{
  "n_head": 4,
  "n_kv_head": 1,
  "norm_eps": 1e-06,
  "attn_scale": 0.125,
  "bias": "none",
  "init_std_up": 0.0547,
  "init_std_down": 0.0,
  "lr": 0.00293,
  "warmup_steps": 0,
  "batch_tokens": 65536,
  "doc_mask": true,
  "steps": 5134,
  "dataset": "wikipedia_en"
}
MLP neurons of a small language model. Each row is named by its layer, matrix (gate and up: input weights) and neuron, and shows model dimensions 128-191. Each number is 128 + 24 x the weight over its row's rms, rounded and kept within 0 to 255. A neuron's up and down rows have the sign that makes its largest values positive.
After each neuron's rows, "fires in" lists the words (lower case) most often at its 100 highest values on Wikipedia text that the model never trained on. A number after a token or word is its count.

L3.gate234 [120 125 111 142 143 129 116 141 160 150  93 139 131 112  67 145 100  98 157  81 133 121 126 172 133 114 145 137 104 106 141 174 137 169 147 128 123 151 162 122  99 138  78 129 136 159 118 136 120 108 133 108 141 181 139 164 133 130 113  82 161 124 152 133]
L3.up234 [120 119 153 152 107 171 156 116  93 143 161  97 130 146 116 114 140 138 137 100 130 122 130 122 106 138 144 126  89 105 104 134 100 141 131 126 118  99 118  80 107 135 101 124 102 108 166 124 102 122 105 130  91 122 126 110 108 158 132 132 117 101 144 150]
fires in: "period" 12, "france" 12, "romania" 10, "germany" 8, "decade" 4, "greece" 4

L8.gate94 [160 151 115 125 163 129 118 165 103 124 145  87 105 117 120 106 143  96 121 131 161 127 116 138 159 106 129 141 131 116 166 127  75 103 135 187 146 143  94 147 155 167 142 110 142 146 129 137  87  99 107 124  99 103 111 156 131 103 156 104 131 168 119 163]
L8.up94 [133 124 129 109 169 124 139 163 125 144 122 106 125 119 172 170  92  94 135 148 118 102 117 100 138 110 117 106 140 146 121 139 150 122 103 132  84 112 111 131 104 130 140 101 143 118  98 135 139 135 163  96 136 129  91 143 122 115 182 126 113 165 135 118]
fires in: "who" 32, "said" 12, "tells" 7, "geothermal" 4

L2.gate131 [163 152 125 160 125 100  93 146 121  95 108 140 145 149  81 137 133 105 121 140  86 168 129 158 162 110 134 110 140 107 112  73 160 144 112 139 106 131 116 108 112 117 106 146 101 114 144 138 119 152 124 109 156 112 143 144  83 180 132 125 146 126  95 110]
L2.up131 [106  94  85 152 181 116 105 114 139  93 152 151 147 119  75 158 131 145 101  79 140 148  89 127 146  95 137 133  98 109 174  83 145 129 104 112 132 113 147 119 109  78 102 154 137 107 113 118 124 100  86 120 151 108 124 130 180 147 138 126 133 137 163 138]
fires in: "there" 32, "species" 10, "because" 4, "therefore" 4, "synonyms" 4

L6.gate676 [134 125 121  98  97  99 144 136 180 117 128 137 161 186 142 100 154 165 130  81 147 104 118 146 134 158 161 176 131  84 124 170 101 132 122 135 115 115 155 119 156 147 188 100 118 159 132 135 133 106 129  96 145 114 127 143  91 148 121 135 151  76 125 123]
L6.up676 [133  97 150 141 183 150 164 139 129 122 127 143 115 190  81 163  95 102 113 164 157 113 140 115 135 115 119 129 110 137 137 123 145 115 159 140 141 168 179 127 114 144 139  97 159 104 117  91 126 112 134 154 111  93 146  89 150 133 126 120 112 130 157 141]
fires in: "was" 29, "began" 14, "continued" 8, "started" 7

L3.gate568 [141  76  99 148 159 135 105 160 135 121  85 172 132  95 129 142 149 164 130 109  96 149  76 137 119  82 129 126 163 158 143 115 115 128  98 137 115 124 121 134  93 151 162  96 123 145 135 155 118 151  80 182 122 146  94 136 110  84 130 118 163  86 105 125]
L3.up568 [139 126  93 110 143 161 122 171  99 114  86 190 110 125 123 113 137 148 160  98 135 133 111 131 134  99 126 135 161 139 137 116 132 135 123  95 118 130 121  92 132 126 144 134 106 122 146 133 150 133 101 132 182 130 123 117 120  89 119 116 152 100 109 143]
fires in: "white" 12, "what" 11, "established" 10, "death" 9, "given" 6, "whose" 5

L2.gate106 [130 131 118  93 136 140  90 195 139 110 147 144 125 138 131 131 132 124 133 128 131 171 135  90 164 149 153 139 128 159  93 144 138 100 115 138 164 144 149  91  92 146 116 119 137 105  98 154  83 117 138  68 140 111 189 126 158 141 116  99 167 171  71 157]
L2.up106 [ 98 141 120 152 138 127 137 119 127 123 135 116 159  85 124 141 115 130 115 116 126  83 128 164 116 101 116 184 149 140 119 137 104 198  71 113 119 113  84 127 159 124 105 128 154 127 151  82 121 192 124 131 128 147 141 142 125 131 159 141 109 102 124 127]
fires in: "which" 26, "because" 12, "event" 11, "become" 6, "eventually" 6, "events" 6

L6.gate602 [127 126 124 101 134 109 120 140 149 187 113  85 168  96 151  99 118 159 102 111 138 134 152 144 117 102 120 100  85 104 122 137 105 185 116 113 123 156  82 155 153 163 127 133 116 145 140  96 170 155 109 150 173 101 110 141  81 114  93  78 124 108 129 129]
L6.up602 [116 140 142 128 132 143 145  96 128 147 127 127  64 103 122 154 116 115 129 133 125 148 132 109 107 151  92 152 135 146 129 109  91  66  98 156 138 123 130 174  93 124 119 106 176 118 106 115 109 120 141 116 127 107 153  95  78 124 157 109  92 106 129 103]
fires in: "of" 10, "some" 10, "not" 9, "these" 8, "often" 7, "commonly" 6

L2.gate129 [134 147 141 143 106 115 128 167 133 141 121 131 150 165 116 154 105  92 155  91 159 170 137 169 144 125 132 125 129 143 109 109 133 119 147 127  85 200 142 108  92  91 157 149 157 109 105 114 143 148 116 136 133 148 164 119 130 129 137 146  86 109 124 100]
L2.up129 [143 129 115 148 154 120 121 161 131 130 103 105 150 115  98 138 119 135 109  96 133 172 160  87 161 137 168 123 134 159 143 106 150 114 132 183 124 151 117  83 156 133 132 183 130 106 144  91 113  97 119 147 141 129 115 177 149 131 165 152 101 128 145 154]
fires in: "0" 23, "votes" 19, "turnout" 8, "attendance" 5, "ft" 5

L2.gate461 [168  99 158 134 139 119 124 133 152 129 153 145 138 113 137 145 128 138 113 128 100 103 130  83 117 148 143 169  94 139 110 145 107 104 119 157 124 135 124 149 140 126  93 135 127 185 152  73 124 125 145  81 123 116 163 155 122  75 135 139 154  96 114 165]
L2.up461 [129  72 120 144 145  85 125 145 143 140 146 143 134 112 125 132 164 167 134 126  83 104 109 125 123 127 188 133 103 135  94 122 108 102 106 146 136 125 114 110 133 137 131  88  97 162 130  78 103 144 162 116 137 130 146  96 139 109 105  91 140 116 133 139]
fires in: "city" 19, "area" 15, "state" 15, "region" 13, "country" 8, "town" 7

L2.gate565 [126 114 142 146 118 136 109 112 128 130  78 179 110 117 154 122 204 176 139 124 131 121 116 152 140 140 181 159 104  98 154 129 119 107 137 189 140 128 119 102  78 146  92 105 101 141  92 116 124 129 104 129 138 114 115 110 158 138 112 151 163 148 117 149]
L2.up565 [107 138 116 165 145 107 146 113 165 133 111 186 155  95 128 125 124 153 116 129 133 105 125 151 107 155 147 164 120 153 112 129 150 140 117 138 121 121 156 126 119 101 144 145 133 138 138 148 160 154 171 130 154 153 133 126 124 122 135 147 102 133  97 139]
fires in: "new" 31, "small" 10, "website" 6, "newsletter" 4, "movement" 4, "san" 4

L2.gate79 [ 94 152 135 162 109 130  94 116 144 171 120 110  91 131  87  88 115 151 109 173 185 179 139 113 107 152 131 133 144 132 162 125  81 139 130 117 162 111 161 176 114 103 164 103 126 113 129 100 114 127 160 180 110  79 106 103 119 125 129 117 146 130 147 120]
L2.up79 [130 128 141 155 128 110 128 167 158 211 133 125 114  89 135 115 110 136 119 145 141 126  66 121 127 167 119 119 129 172 149 130 117 122  76  41 101 120 158 100 102  79 145 140 122 111 171 143 172  88  97 145 125  83 113  98 102 118 127 118 170 131 183 174]
fires in: "two" 18, "both" 15, "such" 15, "between" 9, "film" 7, "including" 6

L8.gate411 [135  87 128 134  81 149 146 114 135 152 106 134 129 132 101 128 111  86 164 143 140 126 128 126 165 168 124 130 119  97 138 136 124 147 120 116 147 115 112 101 148 113 123 103 116 106 131  45 133 103 140  67 126 137 166 122 179 107 158 122  87 124 142 110]
L8.up411 [115 113 131 106 199 126 143  97 129  93 112 103  95 128 109 137  86 157 130  81 137 113 160 140 142 123 131 148 153 118 111 129 153 104 119 142 123 124 128 123  99 134 157 108 117 125 116 156 133 130 153 116 102 151 167 125 126  85 139 126 127 117 101 108]
fires in: "as" 37, "s" 9, "elected" 7, "executive" 4

L3.gate61 [149 181 170 113 150 178 142 148  92 125 160 167 129 105 122 103 107 131 118 121 113  88  88 113 172 117 152 114  76 132 109 107 125  49  85 134 141 176 117 152 132 148  86  90 136 168 132  94 120 157 150  86 109 113 157 137 142  93 151  97 145 114  81 139]
L3.up61 [112 126 115 114 151 107 126 158 124  86 129 119 127 142 152 118 152 130  95 151  81 172 139 110 106  84 149 106 115 140 125 113 156 107  99 129 148 107 112 142 100  90 128 143  92 123 105 115 101 123 169 135 119 130 149 133 135 103 164 145 137 126 124 147]
fires in: "women" 17, "best" 15, "mathbf" 11, "festival" 7, "boys" 6, "my" 4

L8.gate470 [115 134 118 143 124 132 159 117 117 101 142 135 155 155 124 139 153 124 135  92 112 142 131 119 154 159 134 144 131 132 147 101 148 132 144 105 152 146 105 112 129 132 100 118  59 135 133 114 120 132 129 152 169 124 154 110 189 154 184 119 146 170 129 112]
L8.up470 [135 132 100 121 144 125 150 151 111 116 107  76 175 150 124 116 149  99 142 155 115 117 114 147 125 154 142 111 112 141 149  80  85 109 132  87 124 157 119  88  96 120  94  97 182  77 128 116 138 148 147 140 162 120 119 124 153 111 158 113  67 141 166 117]
fires in: "he" 34, "you" 7, "i" 7, "attempts" 4

L6.gate225 [ 92 128 109 119 131 119 100 148  97  91 123 120  94 120 153 119 121 123 114 108 148  93 133 137  97 178  99 102  86 121 161 116 111 177 115 130 118 159  93 117 140 133 106 111 124 141 155 141 101 118 154 184 145 119 149 115 137 159 113 147 153 137 128 163]
L6.up225 [108 131 132  91 144  66 125 163 172 181 129 154 139 152 122 113 117 121  73 139 133 151 123 141 135 138 113 134 127 118 140 142 155 179 127 152 118 116 127 116 135 156 103 106 140  76 135 136 129 111 128  91 169 110  94 103 117 127 115 109 139 121 116 116]
fires in: "because" 16, "when" 13, "however" 11, "time" 10, "once" 10, "where" 10

L4.gate20 [140 128 118  95 126 136 106 150 152  83 127 132 128 174  82 134 103 135 145 135  99 103 151  95 161 124 126 101 134 137 177 124 127 140 160 125  93 148 113 103 100 151 122 142 154 102 123 119 129 149 169 123  74 131 111 164 145 108 127 162 133 145 154 111]
L4.up20 [140  88 131  86  95  88 116 126 133 135 131 101 102 162 106 138 124 112 132  95 153 132 105 127 146 122 141 145 129 152 128 133 137 137 130 126 158 132 120  88 128 137 107 139 143 142 118  97 129  88  98 153 112 146  92 130 108 144 102 176 103  95 139 130]
fires in: "in" 34, "after" 21, "academy" 6, "museum" 6, "cases" 5, "cubcrafters" 5

L6.gate213 [126 186 132 121  83 150 132 117 126 145  84 156 112 158 109 110 166 136  84 140  82 131 109 107 152 111 104 159  96 109  76 181 103 148 155 127 162 145 108 116 130 146 117 119  96 133 172 109 126 148 113 172 122 138 139 114 112 175 112 144 150 124 129 133]
L6.up213 [149 119 150 149 105  96 138 147  85 102  89 159 128  91 117 116 144 146 127 124 155 117 116 137 138 134 128 155 128 187  75 147 126  50 124 117 116  98 162  61 113 122 112  92 102 144 118 152 150 139 128 114 135 120 108 158  98 151 135 112 135 117 146 106]
fires in: "county" 17, "university" 15, "united" 9, "years" 4, "today" 4, "year" 4